From a checkpoint of a small transformer trained on Wikipedia.
Size: 18 layers, width 384, 3 heads of 128 (1 for keys and values), MLP 1536 GELU, vocabulary 7268, 31.2M parameters.
Architecture: LayerNorm before each block, biases.
MLP neurons of a small language model. Each row is named by its layer, matrix (down: output weights) and neuron, and shows model dimensions 288-351. Each number is 50 + 12 x the weight over its row's rms, rounded and kept within 0 to 99.
A block is one neuron, or neurons of one layer that tend to fire together. Before each block is what it responds to, as a language model described it from the Wikipedia text at the highest values.

Opening quote marks. Opening quotation marks and similar delimiters that begin a title, quote, or name, e.g. "The Great Train Chase", said, "Mr.; also ( and headings.
L15.down380:31 52 37 43 49 43 00 54 62 53 50 34 53 52 40 49 49 22 48 56 63 48 68 38 59 49 28 77 56 51 34 41 43 49 41 27 30 55 43 52 62 43 70 57 58 53 68 62 45 46 47 44 53 49 43 45 56 55 54 48 59 61 48 56
L15.down749:44 64 47 48 40 48 03 27 39 60 66 38 60 58 50 57 22 38 53 53 47 62 47 54 65 65 50 96 56 62 30 55 37 46 41 27 35 39 40 44 33 50 49 43 40 56 84 40 46 55 47 50 54 62 53 58 29 52 43 67 66 60 59 65
L15.down754:30 46 44 40 45 58 15 34 52 56 68 49 48 40 64 56 36 41 61 38 38 46 68 48 57 36 73 68 38 44 61 58 44 42 43 58 52 53 52 24 54 39 37 80 47 68 48 40 52 34 54 63 67 75 72 33 42 54 34 49 58 57 41 65
L15.down930:41 41 61 63 54 64 49 30 57 55 58 41 49 50 40 56 60 67 32 66 58 58 20 51 49 43 49 52 62 52 52 38 62 57 54 43 41 27 40 46 50 37 46 30 55 23 59 31 42 39 52 66 42 53 55 20 20 37 53 47 45 39 56 54
L15.down954:49 49 47 53 59 57 54 24 44 40 44 34 52 65 59 62 53 57 66 54 61 60 59 56 58 41 20 53 52 44 58 56 71 30 42 54 45 36 46 66 35 68 45 45 48 53 56 53 55 36 57 42 52 56 47 37 59 41 33 72 45 50 61 72
L15.down974:48 52 54 68 49 64 58 31 62 50 57 48 55 63 44 43 45 44 51 56 38 67 76 65 72 37 55 47 49 51 41 26 67 45 54 70 38 63 57 53 56 42 48 49 68 75 47 49 42 33 44 52 56 65 61 40 69 46 56 62 68 55 44 63
L15.down1223:49 58 58 26 32 73 02 69 76 51 53 52 56 55 53 48 39 61 52 45 52 58 76 60 46 47 55 58 70 62 44 51 42 67 65 37 40 49 44 57 62 54 47 47 47 50 50 46 40 40 52 61 48 58 62 34 49 48 49 52 34 55 43 61
L15.down1479:53 49 56 64 52 41 38 37 66 18 64 63 49 41 42 42 47 64 45 58 34 44 57 44 58 46 52 66 69 62 43 49 41 43 45 45 39 67 44 55 28 24 60 36 48 67 53 72 67 58 65 55 47 59 35 59 31 48 42 48 40 36 49 38

Partitive "of" after quantifiers. The word "of" right after a number or quantity word, as in two of, each of, many of, majority of; occasionally mid-word pieces of names in tables.
L10.down1108:40 50 42 61 37 42 64 45 51 44 67 33 44 51 33 52 50 26 49 65 58 60 38 29 26 52 46 66 47 47 74 47 52 51 66 53 39 51 53 44 42 63 64 40 38 35 62 47 54 64 66 51 47 61 46 51 67 44 74 39 33 61 38 56

Thousands-separator commas. Thousands-separator commas in numbers in tables of vote counts, census or population figures (1,604; 3,890); weaker on mid-sentence connectives such as and, by, while.
L15.down184:55 40 62 39 47 63 30 51 60 64 62 44 39 62 53 75 49 42 53 57 39 61 49 47 59 69 35 48 55 33 50 30 33 46 53 54 45 52 51 58 46 53 55 40 32 40 63 66 50 34 52 42 51 25 47 37 61 49 55 53 59 49 59 59
L15.down406:31 32 70 48 67 43 23 61 39 34 41 52 49 51 43 33 44 66 55 53 47 56 52 57 57 50 37 26 59 33 44 39 43 49 51 37 49 54 48 68 47 69 47 60 44 36 36 54 43 44 46 37 46 49 36 34 71 68 59 40 47 33 45 44
L15.down723:41 38 46 42 50 63 53 40 48 72 44 45 55 38 42 59 68 31 39 50 53 53 59 31 39 48 38 50 62 44 36 39 59 49 47 54 53 53 56 68 49 35 69 32 73 44 53 65 63 60 50 31 56 44 54 46 41 42 29 77 48 49 59 41
L15.down801:37 73 34 77 47 47 52 50 50 57 65 45 53 51 38 41 58 71 54 57 33 42 71 46 56 39 48 52 56 50 63 71 13 63 60 47 68 65 48 54 29 33 47 52 46 50 58 61 58 50 59 47 33 34 38 54 42 51 55 42 47 54 55 35
L15.down959:45 42 71 42 66 58 44 53 52 42 51 65 72 44 52 53 50 61 61 53 46 46 60 41 53 53 41 46 39 33 48 48 49 41 45 81 47 36 45 60 42 40 30 57 44 52 33 30 63 43 39 28 58 62 40 42 57 57 51 66 26 27 61 41
L15.down1132:66 64 85 40 45 58 69 71 54 57 53 48 48 48 55 27 56 40 66 33 40 59 56 68 44 36 50 52 46 42 48 43 23 68 46 45 41 45 59 48 39 77 58 32 43 50 41 59 40 64 44 33 65 36 59 68 42 49 48 52 68 51 50 49
L15.down1176:41 70 51 41 32 52 55 54 37 43 69 54 56 63 35 30 56 39 54 47 61 50 47 70 49 36 56 46 39 42 53 54 40 32 39 37 40 36 35 58 52 89 42 71 60 35 71 57 48 47 49 43 41 39 60 49 59 55 38 47 47 44 41 40
L15.down1482:51 47 63 69 56 48 49 58 49 60 53 41 54 50 45 32 46 57 77 57 49 54 50 54 49 57 47 52 62 47 45 52 40 57 41 69 28 55 59 52 43 54 35 47 48 21 47 30 49 49 52 26 75 54 67 35 41 37 49 69 23 51 50 56

Event-clause boundaries, year digits. Commas and prepositions (in, after, of) right after an event clause in sports or biography narrative, e.g. "debut as a substitute in"; also final year digits like 2025.
L8.down56:50 47 54 33 52 34 56 61 49 45 53 32 44 40 42 47 66 50 65 33 37 28 50 68 46 66 57 56 60 51 31 42 37 32 51 59 26 65 66 68 45 49 23 42 33 54 36 61 72 41 41 21 44 52 48 65 58 45 24 52 47 69 40 44
L8.down95:62 43 45 57 56 47 55 54 45 57 60 46 65 68 41 49 22 50 48 64 61 50 60 63 56 46 40 38 38 29 56 70 43 33 51 47 53 42 42 60 63 66 47 41 69 47 42 36 36 61 59 47 63 69 71 19 44 50 61 40 60 55 54 43
L8.down417:38 65 29 77 34 43 52 57 40 50 56 58 54 49 48 68 46 49 35 54 49 54 48 61 62 53 51 48 76 63 63 56 43 51 23 56 60 62 29 26 35 61 64 44 54 51 51 44 29 59 39 59 31 36 37 71 50 60 56 56 50 51 31 48
L8.down474:47 58 61 40 44 63 30 60 34 66 56 60 68 37 33 63 53 37 55 64 60 30 40 54 55 55 39 71 55 48 33 32 58 27 60 51 73 38 49 37 57 44 36 65 66 51 40 51 51 42 53 53 59 63 61 44 62 59 57 38 42 47 24 44
L8.down495:59 41 41 66 33 30 35 44 42 60 46 68 45 31 31 67 37 60 57 60 42 40 61 46 49 79 37 51 63 30 46 63 39 51 30 56 38 58 55 41 42 57 71 67 62 54 35 47 49 57 51 37 37 37 29 62 64 42 44 64 45 51 27 40
L8.down1239:54 47 46 25 60 61 63 41 44 42 34 36 47 64 69 46 53 52 55 43 62 52 75 53 55 53 72 58 36 41 56 56 44 38 47 41 48 41 44 40 67 33 52 62 45 39 48 54 52 40 49 40 57 50 39 42 63 48 34 54 40 63 63 57
L8.down1255:58 50 38 46 37 58 23 61 60 41 42 57 74 76 41 73 55 52 46 79 38 72 66 57 72 37 55 62 50 36 71 50 29 56 59 41 57 63 50 46 54 60 44 30 57 48 38 48 43 28 37 47 67 64 50 34 45 42 61 58 45 41 63 34
L8.down1300:42 61 45 45 49 29 67 60 64 55 58 65 58 63 34 46 49 63 61 64 51 46 34 50 46 59 70 52 55 60 57 75 29 63 54 68 46 56 44 56 59 63 56 43 61 34 47 48 47 52 48 38 43 36 58 57 62 50 42 50 34 47 49 56

Wikipedia heading markup. Fires on wiki heading markers: the closing " =" after a new article's title line (after an infobox), and the opening "==" of section headings after a paragraph.
L8.down61:37 63 34 49 41 74 05 50 32 60 33 62 77 62 63 49 57 72 35 48 48 43 55 54 41 35 51 54 62 44 62 47 44 69 62 55 71 47 43 39 48 36 38 52 56 40 56 55 48 61 36 63 62 48 69 52 74 41 27 49 48 39 67 60
L8.down363:38 65 49 57 40 48 17 39 45 20 43 49 68 69 59 39 46 49 47 48 37 59 47 50 63 55 65 90 64 60 56 56 57 41 61 55 56 49 21 41 49 52 44 48 67 49 65 38 55 44 46 52 71 55 61 61 46 63 25 56 57 39 57 45
L8.down374:39 45 38 70 56 62 18 32 59 32 45 56 73 40 83 52 75 36 51 53 45 73 39 72 36 53 49 42 54 35 54 47 54 51 45 39 62 38 40 58 69 74 34 68 36 58 47 51 57 52 59 37 54 63 44 70 39 53 45 46 54 53 40 46
L8.down529:52 58 55 54 52 57 33 39 55 70 58 60 53 59 64 52 51 50 62 42 33 69 39 51 35 47 61 39 41 65 65 52 42 50 59 47 36 32 44 33 50 52 42 56 51 56 47 64 48 47 46 37 58 71 29 49 58 40 56 43 48 44 36 55
L8.down869:31 45 32 71 64 49 33 43 47 53 40 58 67 30 60 46 52 75 41 53 65 48 36 42 42 49 46 55 59 27 46 56 40 35 54 45 33 44 50 45 44 48 58 47 37 46 30 59 37 48 60 57 64 49 35 69 54 50 44 41 61 80 44 37
L8.down1003:49 27 44 47 41 57 35 63 54 57 27 53 59 60 32 55 41 58 47 50 30 51 59 52 63 40 51 47 54 53 45 41 44 35 40 64 68 53 52 34 47 31 67 50 55 51 47 65 48 62 66 46 50 34 47 63 39 49 34 68 48 50 59 55
L8.down1326:64 62 51 43 11 38 25 44 53 49 49 45 51 56 59 31 74 40 30 69 50 49 56 40 52 42 35 48 42 56 64 55 39 83 57 43 67 25 53 49 46 35 48 56 55 50 64 28 65 37 30 50 41 48 33 57 37 35 55 52 53 58 53 53
L8.down1352:59 64 47 81 44 39 39 25 52 46 60 33 60 38 72 39 50 38 29 21 33 60 55 51 56 26 41 73 41 63 50 21 47 44 53 47 43 45 63 39 50 53 59 37 28 40 32 60 51 53 52 47 51 36 35 38 48 38 56 30 35 34 53 58

Word-initial letter P. Standalone "p"/"P" tokens that start a longer word split into pieces, such as p+ure, p+neumonia, P+ole vault, or P+M, 2:30 PM.
L8.down408:42 52 49 53 65 49 68 47 64 48 56 59 77 61 27 45 41 43 78 55 27 51 55 42 69 30 43 40 37 30 41 39 68 50 58 73 50 40 53 57 50 50 49 47 67 50 57 48 53 61 37 48 48 58 69 44 51 50 30 44 52 60 49 62
L8.down471:43 57 33 44 85 68 35 69 62 25 39 50 43 49 46 37 58 48 47 40 38 44 68 55 52 37 47 64 66 42 45 69 44 53 41 55 51 29 48 57 40 68 24 48 33 52 53 47 56 36 71 51 42 44 32 56 57 60 50 36 68 41 41 37
L8.down562:63 54 50 62 57 36 32 55 58 53 51 50 39 40 39 61 36 36 36 45 37 49 46 51 37 44 64 44 54 49 30 39 53 45 47 62 58 46 66 43 49 59 33 53 52 43 33 50 54 46 45 74 32 56 47 59 61 72 25 57 49 34 52 55
L8.down704:61 70 30 42 52 54 71 49 35 62 56 37 37 44 38 42 37 52 51 69 54 42 44 53 60 51 75 45 66 30 49 33 59 32 38 32 50 38 64 40 41 57 53 79 52 38 41 43 50 43 40 43 21 58 39 23 55 46 51 53 57 38 52 53
L8.down1065:38 51 44 55 59 41 52 36 53 39 47 59 63 50 45 37 52 57 66 63 59 42 56 37 26 46 55 56 66 64 51 67 72 75 33 49 53 10 51 43 48 69 33 66 49 52 62 39 35 55 41 61 49 81 44 47 63 49 57 63 61 32 56 60
L8.down1208:32 26 47 46 64 53 63 39 51 40 42 52 48 50 39 31 58 48 72 33 36 56 48 54 40 76 50 65 52 76 47 42 31 52 58 50 50 33 55 34 40 54 47 47 44 48 43 47 58 33 65 43 35 46 46 45 38 37 47 45 61 51 50 49
L8.down1249:27 59 44 32 65 51 40 63 59 38 50 52 81 62 63 45 50 55 70 49 71 51 42 45 40 44 53 64 70 57 68 50 56 77 45 36 36 39 71 45 67 41 30 51 49 47 35 27 41 37 41 40 62 49 56 46 42 65 78 52 57 63 53 56
L8.down1423:53 46 54 43 25 43 53 47 51 59 47 52 73 53 59 56 37 72 52 32 77 68 55 52 64 19 41 49 29 48 71 47 58 65 73 54 41 44 68 44 32 65 58 44 55 60 29 70 68 53 45 29 63 58 36 44 55 43 62 53 85 74 44 46

The word "in". The token "in", either as the preposition (in 2004, in the night, In February) or as the in- prefix of longer words (induce, internal, inform).
L10.down868:39 46 21 43 58 46 34 56 57 87 37 38 78 63 62 45 56 65 26 49 53 52 39 62 53 25 41 37 48 45 42 31 45 41 41 37 40 35 47 28 40 58 35 34 47 53 48 59 44 68 58 58 58 34 72 51 67 50 55 62 62 43 52 56

Genus name endings. Final piece of a Latin genus name or its abbreviation dot just before the species epithet (Omphreo-ides, Momord-ica, M.); also coordinate decimal points and commas in name lists.
L15.down147:32 62 43 63 36 50 14 45 51 41 71 49 85 37 38 43 49 46 23 57 56 44 51 45 37 39 62 66 26 53 41 43 63 58 58 32 50 43 55 52 54 50 50 45 49 58 49 41 50 58 57 50 51 56 41 52 45 67 71 54 43 42 57 62
L15.down157:66 65 55 41 55 68 50 38 58 59 58 56 71 49 59 48 61 77 26 39 63 40 54 39 51 61 64 58 32 65 55 37 54 31 38 72 43 36 49 53 41 56 56 34 66 56 56 56 45 61 29 63 41 63 57 50 49 54 40 34 70 34 47 66
L15.down492:50 51 36 29 62 52 37 46 46 54 35 56 38 28 65 48 34 73 45 58 82 63 27 59 67 51 66 66 46 64 25 52 45 73 71 40 60 67 19 58 60 44 53 56 58 67 55 30 37 52 48 42 51 57 55 51 58 43 47 53 69 48 51 48
L15.down620:48 42 47 34 27 44 53 36 42 42 65 27 56 58 61 43 62 66 33 45 60 57 50 45 74 51 35 44 31 58 62 49 55 59 40 50 36 37 39 69 52 48 30 28 30 54 49 42 51 54 61 38 44 55 56 43 32 52 48 50 56 52 60 49
L15.down726:39 59 59 51 47 48 00 30 51 43 66 66 60 47 44 40 38 46 49 46 68 55 49 52 68 50 61 65 45 55 55 56 43 35 48 30 36 46 37 39 32 55 29 49 53 45 40 47 41 42 47 39 45 58 36 53 52 46 47 60 51 38 59 39
L15.down885:66 20 23 40 52 59 16 47 38 64 52 39 59 58 41 39 42 49 70 69 47 59 37 60 49 47 37 40 27 42 46 54 48 62 66 63 45 49 57 69 48 45 50 64 66 60 55 50 47 58 53 44 58 64 49 60 68 57 77 74 34 45 47 36
L15.down890:45 53 52 50 67 60 65 63 66 60 38 45 34 57 44 45 50 52 32 60 65 72 50 43 32 51 46 64 47 49 54 54 61 66 62 46 60 37 40 47 60 44 34 55 63 46 50 39 47 28 43 31 48 50 49 62 47 43 57 60 33 72 64 51
L15.down977:42 26 27 57 43 58 64 41 57 52 44 55 62 42 62 52 48 42 70 60 77 60 51 39 53 64 56 45 23 61 48 45 55 42 60 42 65 58 42 52 48 52 41 57 49 43 28 51 38 55 44 42 29 77 79 43 39 37 45 56 45 40 60 33

List field separators. Punctuation separating fields in structured lists and tables, such as the | , – ( after a name or title, before durations, years or page counts.
L8.down155:43 43 45 33 61 50 42 60 68 60 59 50 46 50 52 66 70 32 48 58 62 58 31 50 63 65 74 33 46 20 50 44 53 65 60 57 51 43 37 48 37 20 38 58 41 38 52 54 15 50 53 45 57 48 61 62 50 32 61 46 62 44 55 48
L8.down178:46 51 56 39 59 83 40 37 61 40 47 29 51 33 68 52 63 51 42 42 57 38 66 47 61 45 54 61 53 77 75 26 67 53 51 68 60 49 35 40 56 59 49 47 52 45 28 22 40 33 50 43 54 82 49 50 60 41 70 58 60 69 40 41
L8.down842:80 58 68 36 73 64 35 51 43 50 58 30 47 53 50 48 50 77 44 57 64 35 41 43 61 52 33 66 42 45 69 53 62 57 35 43 62 53 41 67 44 43 56 46 44 49 49 47 30 47 51 50 36 45 30 52 54 48 48 58 52 43 55 65
L8.down1116:65 47 62 57 42 54 34 38 40 71 58 39 71 66 67 61 56 66 62 62 58 50 57 51 39 44 57 49 52 51 47 47 52 34 73 39 42 33 49 54 42 38 64 48 79 78 46 35 55 45 34 51 46 44 46 68 59 44 67 61 48 55 25 56
L8.down1222:47 48 45 57 35 51 37 68 40 76 57 55 56 41 68 70 41 63 57 51 67 62 53 52 65 78 56 82 61 51 39 50 29 47 48 67 50 54 51 44 58 44 53 35 72 67 34 60 50 44 59 49 52 63 49 67 44 52 63 44 51 54 52 57
L8.down1340:75 47 36 31 52 27 60 27 48 44 48 27 54 29 49 65 49 52 61 41 51 58 55 66 63 48 61 63 47 34 53 56 42 55 69 66 42 36 74 51 49 38 57 54 39 45 49 62 33 54 45 47 40 65 75 56 57 38 50 41 50 52 52 47
L8.down1390:50 31 60 66 39 47 36 73 28 38 35 63 59 57 37 64 60 72 47 45 55 49 57 28 23 75 54 76 50 40 59 36 40 70 54 35 61 57 60 39 28 54 63 56 66 61 74 53 59 34 37 54 50 47 47 62 31 67 53 56 54 48 51 47
L8.down1522:66 39 30 70 43 41 29 54 25 42 42 44 50 64 38 52 52 54 50 44 47 66 68 56 54 40 55 85 58 32 57 45 62 36 64 48 42 57 46 38 42 50 59 65 54 58 54 50 57 54 55 45 47 46 55 59 24 51 73 57 51 48 41 36

Word-start pieces in lists. First piece of a surname, team name or number in cast lists, rosters and tables, e.g. Michel P(iccoli), PSG, | 30.
L15.down115:46 63 22 38 51 54 48 56 45 49 39 55 33 41 44 34 20 23 56 55 46 50 53 57 75 51 50 47 58 60 57 53 54 49 75 61 61 38 63 35 42 37 37 45 50 53 41 24 60 28 73 67 18 65 54 51 38 55 53 52 48 39 61 43
L15.down168:51 57 48 59 63 46 53 54 45 44 74 61 62 28 53 26 34 65 43 69 44 74 39 52 66 65 36 38 62 66 36 44 55 68 47 52 60 46 41 68 57 66 49 62 49 60 49 69 46 63 30 53 67 41 59 56 34 57 47 50 56 51 82 50
L15.down372:58 43 68 44 51 24 32 74 55 38 68 69 40 51 44 47 51 62 32 44 53 34 37 45 63 34 44 47 37 54 46 44 42 62 43 55 54 41 52 47 45 69 59 59 50 27 42 49 34 54 41 75 51 47 27 47 61 57 56 35 48 33 65 39
L15.down735:48 60 62 48 85 50 97 42 36 44 45 39 28 39 41 49 40 48 64 45 47 51 69 31 62 50 59 51 69 54 53 34 64 48 56 62 60 46 36 51 51 57 57 59 51 40 53 40 66 41 59 54 39 58 43 16 50 20 29 61 23 59 50 58
L15.down740:64 41 48 55 65 58 52 59 56 37 47 68 43 62 58 49 37 63 41 67 52 21 41 72 37 40 53 58 46 72 41 62 64 59 35 65 52 20 48 38 49 60 32 86 73 51 65 29 42 52 61 44 45 27 57 27 61 53 47 50 59 63 63 59
L15.down788:52 55 36 49 48 44 52 51 50 60 65 51 43 45 28 24 31 71 55 71 46 34 68 52 44 48 49 65 51 49 57 47 30 50 50 57 44 47 69 62 61 50 44 41 28 36 57 35 40 32 43 36 63 69 51 37 53 50 41 52 42 60 62 48
L15.down943:39 67 45 51 43 53 62 39 31 35 58 60 58 47 35 67 43 58 50 46 52 57 36 42 32 56 58 54 60 50 49 54 53 63 47 67 59 28 42 57 33 56 75 69 54 43 37 56 31 55 46 60 38 55 56 70 59 59 42 60 69 47 61 75
L15.down1104:32 36 49 59 52 45 78 57 29 56 83 42 46 24 52 78 16 41 31 25 49 43 68 64 37 50 31 67 49 79 50 68 53 37 37 53 45 64 51 48 67 53 45 67 69 48 50 38 47 52 48 66 60 62 59 51 71 38 43 47 38 43 35 56

Punctuation before appositive name. Commas, of, named or colons right after a generic noun, where the specific name comes next, e.g. "his eldest daughter, Margrethe", "the state of Washington".
L10.down1018:59 36 57 45 24 75 65 49 45 61 51 51 37 49 63 54 37 42 78 56 57 58 41 62 48 62 58 42 68 54 38 51 54 41 53 60 54 27 51 55 48 38 63 61 45 48 48 37 55 32 73 67 50 46 48 35 52 43 36 50 42 52 41 42

Partitive "of" after quantifiers. Mostly the word "of" after a number, quantifier or head noun, as in eleven of, each of, out of five, Coach of the Year; rarely other fragments.
L8.down395:53 53 59 67 46 38 34 54 44 43 56 30 57 50 47 66 37 58 34 61 61 60 58 44 62 30 40 49 53 33 71 38 45 64 60 58 62 45 62 45 62 49 73 50 76 69 60 37 45 52 71 23 74 42 46 26 50 67 65 63 20 64 45 38
L8.down400:54 59 36 61 42 40 33 61 61 68 29 62 48 71 56 42 58 59 26 74 53 33 53 53 46 46 54 51 62 44 43 57 32 64 45 39 54 42 43 56 64 62 46 47 28 45 44 49 70 59 77 65 66 56 65 35 73 49 32 53 74 59 38 56
L8.down604:66 41 33 56 28 63 78 73 51 37 44 43 65 61 60 43 50 53 47 41 62 45 45 28 41 27 58 59 47 62 41 57 56 42 40 58 64 51 33 47 57 39 59 65 56 34 45 63 24 45 77 44 44 64 33 40 62 54 54 41 65 48 51 43
L8.down993:45 37 46 35 31 41 46 63 53 58 47 26 61 52 18 67 49 60 48 54 46 56 45 71 15 82 53 63 36 35 65 65 37 39 44 45 55 46 63 42 52 50 64 41 39 60 46 48 60 57 63 45 59 74 48 40 59 41 48 57 25 39 43 32
L8.down1268:60 42 47 39 69 32 43 37 61 70 32 48 80 57 41 54 79 46 51 53 52 52 48 33 51 35 41 39 53 34 38 46 55 52 50 50 69 45 77 30 56 34 57 53 35 56 56 24 67 54 61 53 61 38 45 41 71 47 48 68 32 48 54 53
L8.down1341:29 57 20 28 48 42 40 36 64 44 45 42 46 38 47 50 32 45 43 32 41 59 48 49 34 27 51 46 48 55 66 45 45 51 47 48 51 50 48 47 55 36 53 53 36 52 16 37 50 43 67 51 49 40 36 55 75 38 58 68 58 48 62 52
L8.down1485:31 57 40 44 50 50 76 69 23 64 58 50 70 56 50 55 50 42 29 25 46 79 49 29 33 63 53 64 44 59 32 48 23 45 33 42 31 54 53 50 69 61 59 57 48 52 60 63 38 76 48 48 35 42 62 43 24 60 60 40 57 64 57 63
L8.down1510:49 26 50 84 50 44 75 55 52 57 41 54 45 62 44 48 61 43 57 52 59 62 26 36 55 37 55 51 59 54 45 63 47 78 48 55 50 31 45 39 39 49 50 48 39 39 46 59 48 44 54 56 52 56 32 45 75 30 42 22 59 44 67 37

End-of-name boundary. Token right after a proper name (person, title, team, place) ends, often in tables and lists, e.g. the pipe, "(", "from", "as", "on".
L10.down1302:46 55 51 48 47 51 37 82 17 56 38 51 21 47 43 44 59 40 55 42 52 63 41 66 46 73 35 59 66 69 41 41 34 60 52 28 24 60 65 66 68 53 43 54 40 61 65 58 68 42 54 44 48 48 35 65 49 54 45 58 52 50 61 27